Weights of a small GPT-style language model, trained from scratch on English Wikipedia: MLP 1792 tanh GELU.
MLP neurons of a small language model. Each row is named by its layer, matrix (up: input weights; down: output weights) and neuron, and shows model dimensions 128-223. Each number is 50 + 15 x the weight over its row's rms, rounded and kept within 0 to 99.
Before each neuron's rows, "fires after" lists the tokens most often just before its 100 highest values on Wikipedia text that the model never trained on.

fires after: ";", " |", ","
L3.up63:64 54 53 48 47 41 56 44 44 47 50 78 28 27 47 34 17 30 61 41 64 67 29 44 52 32 47 63 86 68 60 51 64 43 61 53 39 41 47 55 80 33 66 71 65 48 25 56 66 34 38 45 39 57 55 46 73 76 64 53 52 49 63 52 54 35 57 74 49 67 18 35 56 02 43 62 20 62 53 41 57 80 59 35 30 52 47 33 47 71 35 57 53 31 29 69
L3.down63:46 49 46 26 51 48 36 53 37 64 61 47 54 47 60 41 75 41 68 59 19 66 69 77 66 58 41 71 17 64 41 73 44 55 38 35 58 79 48 41 52 31 54 26 40 41 37 71 70 43 87 28 88 38 51 56 46 47 50 37 51 33 58 63 41 16 26 49 76 46 61 34 50 18 63 62 67 45 30 39 56 38 43 31 65 42 34 71 35 40 51 32 60 71 39 67

fires after: " 3", " 1", " 2", " 5", " 6", " 9"
L3.up153:64 16 44 29 52 49 64 68 63 47 53 27 90 40 42 21 61 84 47 34 70 41 70 40 72 21 25 42 52 37 53 39 55 49 52 71 43 38 36 25 71 43 40 64 20 34 37 46 81 45 73 34 67 49 62 23 65 43 43 33 25 59 45 58 52 59 55 51 20 31 36 66 76 65 48 38 32 67 47 80 47 38 59 37 45 63 83 48 38 56 25 51 55 23 45 56
L3.down153:66 62 20 54 44 40 64 43 51 59 32 24 54 64 64 69 44 57 30 58 25 35 52 64 21 58 36 73 25 25 54 78 20 44 48 39 46 19 73 21 71 43 66 50 39 38 63 54 25 63 70 58 45 71 41 51 68 37 69 53 61 19 40 49 65 36 50 57 56 09 66 38 54 35 66 32 61 55 57 80 24 55 59 36 21 46 78 56 44 46 66 45 71 76 26 31

fires after: " |", " Champions"
L3.up1219:92 62 42 79 38 54 49 56 54 42 31 75 61 56 36 53 20 25 22 46 32 64 48 42 35 58 59 73 60 37 59 86 57 33 41 33 69 73 29 42 16 58 19 43 27 32 45 32 53 75 37 52 38 53 26 67 35 56 12 49 59 77 87 38 12 69 29 42 67 42 66 41 50 47 60 49 54 60 59 69 60 65 52 36 40 44 46 51 28 23 32 48 30 51 55 45
L3.down1219:46 18 31 54 74 34 46 67 59 68 57 55 45 59 35 36 64 63 79 30 47 69 47 63 34 53 31 52 46 43 88 34 38 52 70 60 32 47 46 44 80 42 54 00 44 66 54 65 29 09 50 50 57 65 33 65 51 63 67 39 40 15 18 80 18 47 41 44 00 34 54 58 76 65 46 51 66 54 36 38 61 31 21 76 53 61 44 56 38 49 33 38 63 34 41 57

fires after: " |", "|", " Atlético", " Van"
L3.up529:50 38 74 28 35 30 44 31 37 46 68 72 37 35 60 63 51 55 50 65 53 61 63 54 52 60 49 37 44 67 51 44 33 19 73 50 38 75 56 45 55 48 47 49 37 33 56 28 52 30 62 60 74 51 58 54 67 32 73 57 65 47 75 41 84 72 48 66 27 63 32 34 61 37 81 45 44 72 46 68 49 37 55 49 79 65 66 63 59 63 58 30 67 15 69 28
L3.down529:51 54 58 66 51 49 46 48 68 41 38 54 35 61 57 43 64 54 57 49 55 59 56 50 41 56 52 43 36 44 52 61 32 52 68 60 59 46 51 67 25 48 42 62 35 44 57 41 40 17 49 71 50 31 59 44 42 55 84 63 57 57 58 08 75 55 49 37 21 88 58 50 60 39 57 49 54 34 48 54 46 49 48 43 43 45 54 19 40 74 45 33 40 39 58 39

fires after: " |", "|", " Votes", "\n", " Team"
L3.up1143:43 48 27 28 37 58 49 33 24 45 39 53 57 39 35 62 32 68 39 36 40 70 62 28 50 41 63 49 58 36 48 56 46 41 41 84 62 67 30 57 46 65 53 62 19 48 63 43 59 63 34 47 76 37 38 52 45 34 18 77 65 41 53 78 54 58 68 46 37 43 57 43 62 22 24 68 36 38 24 19 42 59 38 49 69 66 14 61 39 43 39 42 51 48 70 48
L3.down1143:52 39 56 75 55 61 49 45 57 45 38 48 35 53 66 14 63 34 55 35 44 81 12 32 50 36 43 60 49 51 40 66 67 61 67 28 69 63 66 40 42 41 33 54 47 63 33 23 27 73 50 42 41 73 41 46 33 81 58 83 53 40 48 50 72 69 55 47 50 70 38 10 93 51 58 38 50 31 69 52 55 45 94 47 36 47 39 33 73 43 54 56 52 63 32 53

fires after: "\n", " as", ",", " of"
L3.up1451:42 65 56 62 59 44 71 73 37 43 51 76 53 55 28 54 41 64 67 46 60 37 17 54 68 38 63 55 42 59 29 56 44 47 36 44 82 61 66 53 35 50 76 31 40 31 63 50 61 43 39 51 36 35 43 62 37 47 59 48 52 51 56 75 50 65 53 60 47 53 55 64 59 42 23 63 62 39 47 53 42 59 56 79 30 30 31 78 56 46 52 84 40 59 23 21
L3.down1451:47 63 51 58 62 43 65 73 52 49 35 45 61 59 35 76 47 28 41 30 68 65 50 69 22 55 58 46 51 63 09 40 57 34 55 67 58 70 60 46 20 59 60 66 34 68 44 44 46 70 48 69 21 52 36 40 34 12 34 38 41 51 32 54 44 55 40 35 59 34 34 43 64 58 59 63 40 68 28 35 55 60 48 50 67 54 64 71 32 71 58 51 43 66 43 59

fires after: "m", "|", " v", " p", " No", " 1"
L3.up1504:61 23 42 45 24 45 32 39 61 49 47 59 46 44 48 35 40 80 55 40 32 33 52 48 67 44 68 36 54 61 50 52 71 54 45 48 31 49 49 58 72 45 41 27 10 28 46 64 54 27 52 55 41 35 42 46 48 17 55 64 80 28 27 39 55 36 75 61 53 45 08 52 31 61 42 75 35 69 60 63 23 60 50 10 55 49 48 48 55 51 44 53 49 35 60 81
L3.down1504:58 57 56 70 63 44 76 51 36 78 55 71 60 75 43 27 41 42 20 64 46 52 63 64 53 43 71 74 40 70 63 58 63 44 48 34 16 22 44 35 20 54 41 75 76 58 43 57 54 35 44 43 25 40 52 34 72 66 15 51 45 57 39 75 19 72 63 38 52 10 51 43 58 55 57 23 70 51 29 59 61 63 57 61 64 31 87 57 44 60 49 37 36 37 33 49

fires after: ",", " Jr"
L3.up22:44 44 54 49 53 22 46 40 32 44 54 55 60 71 39 34 57 44 76 38 49 57 26 37 30 30 59 53 51 60 54 43 69 25 50 45 76 62 55 42 54 45 45 44 35 35 48 44 54 44 42 42 33 43 41 70 52 57 34 34 66 48 71 21 47 46 58 51 65 67 77 45 37 22 58 66 33 76 50 59 47 59 47 40 61 41 46 43 27 51 49 27 48 32 54 47
L3.down22:64 63 58 23 45 47 40 53 37 29 60 57 56 51 62 71 85 37 76 27 43 63 50 46 24 53 60 50 32 26 62 55 52 54 52 44 40 34 76 56 39 46 67 31 46 24 37 53 45 42 65 59 40 33 39 43 54 33 64 38 29 39 47 73 46 45 59 68 66 74 84 35 69 41 59 74 59 39 39 46 27 51 42 45 56 25 53 63 22 54 59 09 52 47 41 51

fires after: " was", " is", " were", " a"
L3.up1307:69 78 43 35 32 31 53 58 59 26 46 70 52 55 39 63 60 18 43 58 34 52 53 47 68 61 63 47 50 61 39 28 42 68 38 68 23 53 90 52 38 55 43 41 56 47 37 73 37 60 50 58 48 46 70 51 48 67 60 78 47 54 48 54 72 81 35 24 59 66 30 34 55 65 50 48 48 35 64 81 73 40 82 46 30 63 63 39 37 44 90 38 36 83 74 61
L3.down1307:37 53 64 68 43 36 73 54 62 40 49 61 47 46 74 51 68 57 74 34 56 39 43 35 42 49 44 54 74 44 25 58 65 48 52 45 48 64 70 63 37 73 51 60 73 46 71 38 37 66 27 39 69 49 50 54 73 58 41 25 56 61 52 63 50 55 41 31 24 16 39 34 48 56 68 61 51 48 60 65 46 51 61 32 42 64 37 56 60 51 62 51 52 67 55 36

fires after: " |", " 0", " 2", " ("
L3.up924:44 60 41 49 24 55 63 50 51 47 26 38 63 26 41 47 58 45 49 71 61 43 32 34 54 26 49 43 51 13 35 54 48 41 46 43 48 55 83 67 47 31 47 59 17 67 87 23 65 54 43 30 34 54 29 22 41 72 54 55 55 76 47 28 73 43 46 57 57 65 79 70 50 21 32 63 34 64 68 51 43 70 56 19 75 51 63 57 58 51 59 31 61 38 51 58
L3.down924:83 37 39 56 49 74 51 43 35 50 56 60 34 85 67 40 81 56 59 41 42 32 44 37 39 47 71 65 48 42 73 51 42 76 30 70 64 43 38 40 35 44 47 26 72 37 79 61 28 65 42 67 52 49 67 78 61 35 48 41 42 40 61 48 50 44 60 50 29 25 70 53 39 52 40 37 45 46 25 45 19 37 53 35 63 65 34 47 62 41 24 61 51 66 77 32

fires after: " |", " ", " 0", ")"
L3.up365:80 60 59 74 58 61 48 59 67 32 46 43 47 63 28 57 55 60 31 62 35 56 41 19 35 68 40 56 57 52 54 57 53 28 65 45 79 71 31 48 51 20 72 63 62 44 54 42 44 77 38 74 40 60 42 67 19 58 21 35 35 61 33 55 58 69 15 30 52 59 58 55 60 35 79 65 48 81 48 47 37 35 79 24 46 40 52 54 13 51 34 43 56 64 49 82
L3.down365:57 36 31 55 85 41 63 36 69 72 52 64 50 73 45 52 79 90 47 61 82 41 27 61 42 39 45 33 35 64 55 29 47 50 75 69 68 29 55 20 59 33 42 09 46 47 58 63 24 35 39 55 60 55 30 58 56 61 34 41 29 28 25 69 59 46 75 53 30 49 49 70 42 36 65 30 55 46 41 62 26 68 50 47 12 52 39 59 40 59 37 57 46 21 39 55

fires after: " |", " "
L3.up406:62 64 48 73 50 41 64 50 51 66 30 49 49 66 53 36 44 43 56 56 55 70 44 51 40 34 54 31 65 41 49 58 27 26 25 59 39 69 10 67 49 42 46 31 23 47 77 60 66 77 35 47 60 60 70 64 16 52 26 46 49 47 86 46 38 62 41 38 71 54 59 68 56 59 56 41 61 52 35 60 53 30 61 23 74 28 33 51 14 31 19 42 89 62 48 85
L3.down406:43 20 37 41 74 49 63 47 78 80 46 59 67 43 57 50 99 57 43 41 63 50 51 53 65 67 47 45 42 44 79 39 62 58 50 53 43 75 58 30 66 53 44 57 54 58 47 79 44 36 49 51 87 39 81 38 70 72 38 33 26 59 59 83 22 35 21 36 16 36 60 38 48 77 49 39 44 64 52 22 52 41 51 66 51 53 82 59 40 44 58 56 28 40 36 57

fires after: " |", ";"
L3.up1234:91 25 65 49 63 38 62 18 77 45 43 25 42 49 56 44 68 41 49 40 59 46 49 45 48 39 78 48 58 55 30 57 43 46 64 54 56 55 74 45 18 44 53 58 67 39 52 46 58 38 67 38 59 55 66 62 33 40 74 74 35 13 49 66 57 47 44 51 70 62 53 46 39 46 43 56 33 64 57 69 59 46 45 42 42 71 52 40 62 27 29 43 50 60 32 34
L3.down1234:61 35 62 46 34 47 43 57 89 57 45 54 36 23 47 52 29 39 38 48 50 39 31 61 35 60 52 61 43 46 50 72 51 37 40 63 65 33 22 63 52 69 64 67 48 57 53 61 15 62 63 69 46 27 51 48 43 63 42 51 69 48 75 41 57 41 52 38 54 56 34 55 35 52 98 70 73 65 38 49 52 67 49 37 36 60 60 49 57 57 44 45 35 59 73 48

fires after: " |", " 0", " 1", " 3"
L3.up318:63 33 54 46 58 59 68 38 32 68 35 23 66 37 37 33 40 49 43 38 67 53 45 56 57 31 68 59 30 44 37 30 47 39 53 32 83 52 29 60 43 77 61 85 38 43 67 20 42 57 42 18 36 72 44 56 59 40 46 55 71 45 55 53 55 61 53 56 50 55 66 28 79 40 86 34 30 44 69 63 39 43 74 49 78 29 41 58 45 31 49 48 49 25 58 49
L3.down318:52 41 44 54 33 46 43 45 67 40 48 55 70 60 53 51 28 61 68 65 25 47 39 64 29 38 47 56 56 64 52 55 45 45 27 65 60 57 54 50 19 55 51 46 33 33 56 52 39 57 17 84 55 67 48 43 40 35 50 39 65 39 23 48 59 51 62 46 41 12 43 65 69 59 72 38 68 72 68 40 59 58 52 35 61 48 37 49 38 66 47 62 62 44 65 56

fires after: "\n", "."
L3.up1340:28 29 34 34 41 48 38 51 46 32 66 58 58 55 28 68 29 77 42 52 38 49 79 48 67 19 34 79 63 58 53 63 24 48 31 83 40 52 41 48 74 46 69 53 46 36 48 52 57 21 54 48 59 49 51 73 74 55 69 63 41 59 25 38 81 25 53 44 59 55 19 35 53 59 53 60 61 70 48 26 37 40 48 57 70 51 20 40 61 37 63 82 18 57 45 40
L3.down1340:44 57 65 47 49 79 44 41 65 50 52 61 41 28 63 38 48 49 33 64 55 60 52 80 33 56 55 41 51 35 35 41 99 57 60 39 31 42 78 42 36 60 37 52 50 49 45 55 31 47 42 55 49 53 26 32 27 46 40 38 54 52 60 46 30 54 24 57 63 52 72 44 69 36 89 60 44 31 57 54 28 47 58 14 62 27 70 44 32 65 81 64 47 37 49 35

fires after: " the", " and", " a", ","
L3.up1541:36 56 60 37 78 33 50 32 45 39 63 70 56 48 43 32 48 58 23 72 38 55 59 45 50 52 41 53 51 46 46 68 66 26 56 74 58 65 29 60 25 48 39 31 35 50 44 47 31 56 68 67 47 74 38 53 46 49 62 70 71 60 18 72 44 76 38 56 64 64 69 37 37 51 58 43 61 29 50 56 33 28 90 23 50 45 53 39 39 51 59 65 57 51 65 27
L3.down1541:46 69 40 35 64 22 30 53 40 56 68 60 28 58 47 51 48 42 58 23 35 61 43 54 18 39 38 69 76 66 55 54 74 21 69 37 57 27 54 54 52 63 61 33 62 32 47 60 47 47 36 60 55 62 59 46 29 57 56 51 34 62 59 23 73 67 40 34 79 14 75 47 22 44 46 72 34 35 66 63 46 41 52 66 57 70 46 63 36 36 52 63 53 43 52 36

fires after: "\n", " ="
L3.up614:43 51 79 56 52 50 52 20 52 39 39 68 29 57 29 51 69 28 46 39 16 31 71 30 59 69 92 45 53 64 64 30 45 36 61 47 60 44 32 42 54 39 65 58 52 65 46 43 57 63 36 46 53 38 62 48 34 31 63 44 47 68 89 59 46 42 21 40 43 36 51 52 44 44 57 64 77 14 46 42 52 47 42 36 27 69 48 39 45 57 41 37 44 85 56 41
L3.down614:72 66 61 40 55 22 55 65 58 67 49 46 61 54 35 59 47 33 52 48 55 18 28 42 34 51 76 41 62 79 39 73 65 32 61 71 50 45 59 52 45 54 66 57 36 72 46 40 31 35 41 74 25 34 50 42 67 54 43 26 53 60 50 49 63 76 44 69 38 38 56 66 32 67 62 46 07 45 37 43 47 54 29 70 54 65 36 45 48 60 67 51 41 75 46 58

fires after: " the", " was", " The", " a"
L3.up513:69 66 70 38 33 75 26 56 22 62 55 70 67 51 54 37 45 70 71 69 55 93 59 58 55 23 45 42 77 46 14 42 34 54 57 63 49 40 68 79 44 52 57 28 73 73 56 67 19 56 23 46 75 47 56 68 37 59 55 56 53 68 72 40 97 34 42 63 44 45 66 44 59 45 80 72 54 07 64 54 70 61 62 61 31 50 38 31 45 49 09 34 50 49 59 54
L3.down513:33 72 59 45 41 63 54 52 28 47 36 64 42 55 31 29 67 44 60 50 55 85 53 54 42 43 57 35 45 60 76 38 53 39 63 20 46 60 32 49 48 59 88 42 37 41 71 44 52 36 27 36 66 56 64 66 42 63 33 64 62 54 48 50 66 40 35 35 51 28 49 29 32 45 39 50 69 33 46 46 51 55 48 64 79 57 71 45 62 30 36 75 34 32 61 20

fires after: ".", "m", " p", " |", " (", " a"
L3.up598:38 43 45 33 73 62 52 60 66 51 48 34 62 46 56 77 64 56 60 65 53 83 71 53 27 56 48 38 44 43 49 29 59 68 47 47 39 43 50 54 95 62 69 48 60 53 53 70 45 34 39 62 65 55 55 46 49 50 44 82 57 53 11 32 74 18 40 61 62 49 31 39 50 54 51 53 61 49 65 69 33 45 68 60 45 46 07 46 79 24 49 71 53 47 73 61
L3.down598:54 48 46 31 54 35 38 66 44 80 69 46 59 63 43 36 30 51 16 34 39 46 32 36 61 44 60 32 65 25 84 44 16 38 60 79 54 70 23 51 37 49 44 71 27 67 41 59 46 47 40 47 25 47 53 58 43 53 57 56 45 35 56 82 14 65 77 44 53 29 84 70 55 67 65 35 34 54 28 58 41 28 47 71 64 31 64 43 42 79 53 59 48 58 41 61

fires after: ",", " as", "\",", "."
L3.up1127:63 46 83 31 50 50 44 34 60 46 44 50 60 60 24 53 43 30 40 37 44 75 28 50 41 68 45 78 58 47 69 62 53 57 41 54 48 84 49 35 57 40 92 46 59 55 53 43 62 25 71 40 28 70 62 31 59 46 59 46 48 75 69 51 75 73 71 70 50 55 39 73 30 29 59 60 68 52 52 56 53 49 49 51 64 47 49 56 40 67 37 30 60 30 58 61
L3.down1127:51 83 40 48 46 45 48 52 75 63 62 32 75 67 55 34 86 43 66 46 42 52 55 65 57 31 66 52 40 67 68 51 83 73 67 74 25 64 61 55 52 64 29 41 33 54 53 80 46 55 56 45 38 32 39 54 54 44 35 30 40 40 43 72 35 64 46 59 40 74 44 51 53 59 76 61 47 48 28 33 71 54 35 51 57 46 38 70 33 49 65 26 44 62 44 51

fires after: " |"
L3.up29:85 60 71 77 43 18 43 56 45 72 42 21 72 56 45 75 57 48 29 49 53 29 72 53 61 49 56 85 52 60 46 60 52 49 32 46 63 52 48 40 68 40 64 56 37 40 71 38 50 60 43 63 52 67 27 11 41 36 28 48 53 57 64 56 44 56 46 42 57 34 54 60 57 45 53 49 30 60 78 64 58 61 69 46 40 45 67 55 22 61 38 14 36 64 66 44
L3.down29:66 29 51 12 53 46 54 41 59 73 84 32 51 82 34 46 71 76 60 59 36 74 61 70 46 48 40 67 37 51 59 64 65 38 53 96 23 51 49 28 60 47 70 34 63 49 61 55 73 47 58 51 58 43 35 61 51 57 44 39 71 40 63 62 27 38 52 69 54 38 51 42 38 45 49 49 43 37 37 38 42 23 36 44 62 50 70 36 60 31 50 44 51 55 69 32

fires after: " was", " were", " be", " been", " is", " are"
L3.up1090:65 58 69 21 47 42 32 51 41 55 46 72 30 46 40 70 34 43 30 73 52 35 40 56 84 67 43 51 50 70 55 41 40 40 60 46 50 35 53 58 48 64 33 59 48 46 59 38 52 82 81 28 39 52 42 34 42 23 59 76 28 47 76 55 64 27 34 69 88 50 66 50 82 59 30 60 68 16 45 66 58 52 50 33 31 47 51 50 47 26 64 13 32 45 44 56
L3.down1090:41 39 38 60 89 45 69 36 43 25 54 34 15 71 58 47 62 37 37 53 49 45 43 47 20 17 64 35 57 47 49 30 40 46 82 72 45 36 55 47 63 77 53 60 37 37 54 73 47 40 21 30 71 41 39 55 49 56 46 51 51 76 48 65 34 44 42 40 57 27 61 47 55 61 18 72 71 29 40 60 52 68 60 78 63 53 56 47 39 72 53 48 42 47 57 51

fires after: ".", "m", " |", "-", "|", " p"
L3.up654:43 24 44 49 45 67 48 32 81 52 37 42 53 45 51 84 41 38 59 56 45 72 45 36 64 60 40 65 71 27 44 42 53 25 42 55 54 42 48 52 83 58 59 38 26 46 52 65 40 45 29 46 51 62 67 60 45 33 64 63 59 54 42 14 82 31 39 18 50 34 55 35 43 58 46 66 54 68 71 59 26 26 52 61 19 36 33 70 49 79 56 41 57 32 54 59
L3.down654:38 35 56 47 31 49 62 30 40 69 62 49 55 51 42 46 71 66 41 36 45 43 42 99 38 33 52 30 78 57 53 64 15 36 36 48 50 42 50 45 58 34 42 65 84 50 54 62 41 63 51 54 47 67 43 58 67 70 55 56 70 44 40 75 43 27 61 66 17 23 43 52 75 24 72 48 61 60 58 26 36 50 49 59 35 45 24 77 47 63 45 47 34 61 40 36

fires after: " the", " and", " to", " in"
L3.up1492:52 41 59 22 34 67 80 54 43 49 48 65 49 57 62 54 63 56 53 59 45 32 61 39 64 78 26 53 50 59 41 46 62 43 47 70 41 73 51 66 42 41 42 52 48 22 54 62 52 39 66 43 37 57 67 33 80 36 61 31 52 45 42 86 41 55 50 55 25 42 75 39 43 76 43 40 61 37 48 58 73 50 73 45 52 54 49 55 54 42 51 51 28 54 78 43
L3.down1492:79 55 74 09 64 59 95 41 52 49 46 47 90 42 30 66 71 40 48 69 60 58 71 78 60 53 63 66 42 27 51 63 54 42 47 38 61 35 57 33 61 21 27 63 43 42 73 75 40 44 60 51 36 49 44 71 34 41 62 59 65 34 40 37 30 65 67 60 59 27 73 58 26 42 68 39 64 57 78 57 59 54 30 50 64 20 31 52 48 23 26 27 54 45 38 41

fires after: " |", " 0", " 0;", " "
L3.up1488:55 24 35 62 63 65 47 32 53 56 59 06 32 33 84 04 56 51 52 59 60 64 32 46 50 30 60 39 43 25 51 53 41 57 32 49 68 46 22 31 58 61 43 77 61 59 69 38 28 64 62 43 44 50 72 69 43 44 03 31 32 30 53 70 92 51 46 16 80 62 61 35 54 55 77 59 67 59 53 57 21 60 31 65 77 68 40 36 76 46 42 52 58 49 46 49
L3.down1488:71 62 67 56 47 36 48 49 55 43 59 49 50 72 36 57 68 69 65 65 45 64 45 43 49 36 55 38 54 47 53 54 60 42 33 35 57 49 24 55 38 80 52 53 67 40 41 54 45 56 35 70 58 53 53 38 67 56 57 47 21 80 89 21 43 58 37 58 38 56 28 25 34 63 58 42 33 49 41 54 73 62 49 25 34 75 67 44 47 60 55 63 86 44 71 32

fires after: " |", ",", " in", " of", "|"
L3.up294:54 31 61 56 46 39 57 23 30 58 54 49 72 43 45 38 56 55 46 57 52 47 45 39 87 34 55 56 65 66 53 37 65 53 56 51 49 34 56 47 41 26 61 40 54 26 48 38 62 63 59 39 57 65 48 31 73 53 34 78 45 27 70 46 48 32 25 52 65 55 52 47 56 13 56 41 19 42 44 72 39 31 57 47 34 25 43 24 34 40 65 32 50 72 54 59
L3.down294:32 58 56 39 65 63 54 40 25 30 61 79 43 51 45 59 58 57 39 70 43 60 76 43 79 47 65 59 47 49 40 72 60 61 61 31 48 41 44 59 49 47 56 30 54 05 24 65 58 18 69 36 53 74 31 47 50 45 46 50 40 47 63 43 35 47 30 54 60 50 57 21 27 62 45 57 50 26 52 73 45 43 67 44 52 51 56 34 54 31 34 28 78 58 61 51

fires after: " of", " in", " with", " by", " to", " for"
L3.up402:43 27 58 58 40 72 52 53 62 41 31 77 34 32 36 00 61 53 42 27 59 42 45 59 51 37 56 33 33 48 28 37 55 46 55 62 66 65 49 76 69 42 68 49 44 46 50 47 44 35 44 61 20 44 71 70 61 25 78 33 57 32 42 49 41 96 40 66 42 32 58 32 26 59 50 43 65 79 19 35 43 61 69 51 42 84 47 42 62 69 42 47 52 57 36 48
L3.down402:76 36 54 46 55 52 38 52 27 45 45 45 31 28 49 69 60 54 66 64 49 47 67 50 62 57 52 45 77 29 59 53 57 41 65 48 43 53 54 74 61 37 35 40 75 27 54 24 79 59 32 60 21 60 47 58 56 78 43 52 44 58 53 33 45 56 52 56 62 36 37 57 61 32 29 38 61 51 48 56 41 45 39 48 57 48 11 23 27 57 23 56 53 37 52 42

fires after: " in", " of", " on", " to", " from"
L3.up1209:35 41 82 32 37 42 46 73 50 65 46 63 38 57 35 27 05 52 47 28 60 24 63 44 54 55 46 26 29 75 65 48 36 53 58 65 48 49 87 67 63 59 53 31 68 54 44 52 67 34 65 26 34 45 51 53 67 39 74 41 41 66 48 53 55 82 40 64 34 41 70 25 65 55 50 41 32 69 36 31 66 52 43 57 57 60 39 25 67 44 54 43 53 58 27 68
L3.down1209:62 49 68 69 43 36 70 65 47 71 69 54 47 48 56 50 31 66 36 35 30 52 49 43 57 58 39 64 72 14 37 40 64 52 53 66 55 69 51 80 43 25 43 33 37 34 65 46 54 72 41 57 70 26 54 44 47 30 71 54 84 73 39 64 48 71 34 34 99 53 44 62 36 49 52 50 38 57 60 23 46 69 43 42 63 52 44 34 70 69 47 59 59 47 24 49

fires after: " |", "."
L3.up1517:45 65 52 57 66 66 37 56 75 45 33 22 53 37 19 54 49 28 69 57 49 54 64 48 41 39 40 75 22 66 60 40 54 18 42 54 61 42 45 51 49 35 66 63 40 58 56 45 53 57 50 34 40 64 46 62 20 53 44 43 49 71 78 24 63 39 42 63 47 54 24 50 59 50 61 57 40 62 39 70 26 39 61 31 51 43 38 47 41 63 42 12 50 65 58 46
L3.down1517:64 49 64 67 49 86 35 58 44 58 75 77 51 54 21 22 58 62 41 25 71 55 30 42 37 31 56 54 09 08 71 64 70 57 52 42 59 56 41 49 29 42 66 43 39 34 64 52 44 46 74 72 60 43 44 71 32 59 48 51 60 44 71 55 31 66 52 36 23 41 49 70 36 41 64 27 53 38 62 30 50 57 82 55 58 42 79 46 63 64 37 65 53 61 56 54

fires after: "\n", " is", " the", " was", " at"
L3.up59:49 61 40 41 58 26 53 36 37 62 54 75 39 75 59 68 40 37 68 60 51 37 53 57 46 41 29 56 74 49 57 43 46 50 60 48 41 86 36 57 80 58 55 25 50 38 55 42 56 27 68 50 33 39 66 43 37 77 39 66 63 66 35 60 46 35 57 47 60 51 41 39 67 66 66 78 65 38 30 72 31 40 44 44 49 39 37 54 32 56 76 42 17 56 50 30
L3.down59:77 38 31 77 47 38 11 48 69 43 28 57 41 78 42 34 77 52 60 55 61 18 43 35 43 53 73 38 47 64 37 65 39 53 55 70 32 34 68 53 66 53 68 51 42 48 65 49 52 26 42 55 44 56 61 56 28 47 27 55 41 45 48 37 21 67 60 65 56 57 52 64 52 43 53 73 39 63 26 66 50 58 60 47 78 45 60 73 52 42 52 70 69 63 46 25

fires after: ".", " |"
L3.up558:54 48 56 31 52 47 74 47 64 53 50 50 68 48 40 43 68 73 61 29 53 28 66 62 46 29 46 37 52 78 50 84 50 33 45 47 38 82 54 49 69 73 41 55 47 44 47 32 51 56 48 38 40 59 26 44 44 53 25 59 45 57 73 54 75 74 45 45 56 63 45 43 38 47 57 60 51 44 75 40 51 41 44 55 51 58 45 65 34 51 50 59 30 49 66 62
L3.down558:36 68 65 53 47 45 60 58 77 59 53 52 14 53 45 02 35 60 38 47 77 84 43 55 45 42 37 47 44 44 43 34 53 85 56 42 66 68 72 77 32 51 63 49 36 37 53 50 37 36 75 58 53 48 40 64 33 72 53 31 59 66 62 33 49 63 67 22 70 66 59 27 51 43 84 64 60 52 37 43 44 75 47 58 59 51 54 57 31 53 19 72 61 76 45 65

fires after: " |", " 0"
L3.up596:60 65 44 63 54 43 65 43 52 62 64 58 65 42 36 43 49 53 55 49 36 29 43 35 61 55 50 66 61 34 51 64 29 64 26 39 66 91 21 21 36 43 22 44 39 41 46 43 48 80 33 49 59 63 70 65 32 50 30 45 51 52 69 64 44 75 45 45 46 62 73 44 51 58 55 58 26 73 46 57 55 19 45 31 71 67 25 62 30 44 41 30 60 59 27 53
L3.down596:66 37 15 46 53 51 57 40 71 66 59 49 62 39 33 45 85 62 69 54 65 55 53 38 53 44 59 60 49 56 62 53 71 62 59 29 45 64 66 39 66 41 54 37 70 31 34 67 41 46 51 62 81 55 65 60 55 32 51 54 59 54 29 78 68 41 46 31 53 73 28 60 54 65 26 30 24 70 50 40 60 58 52 65 46 44 44 44 47 55 43 40 47 14 40 64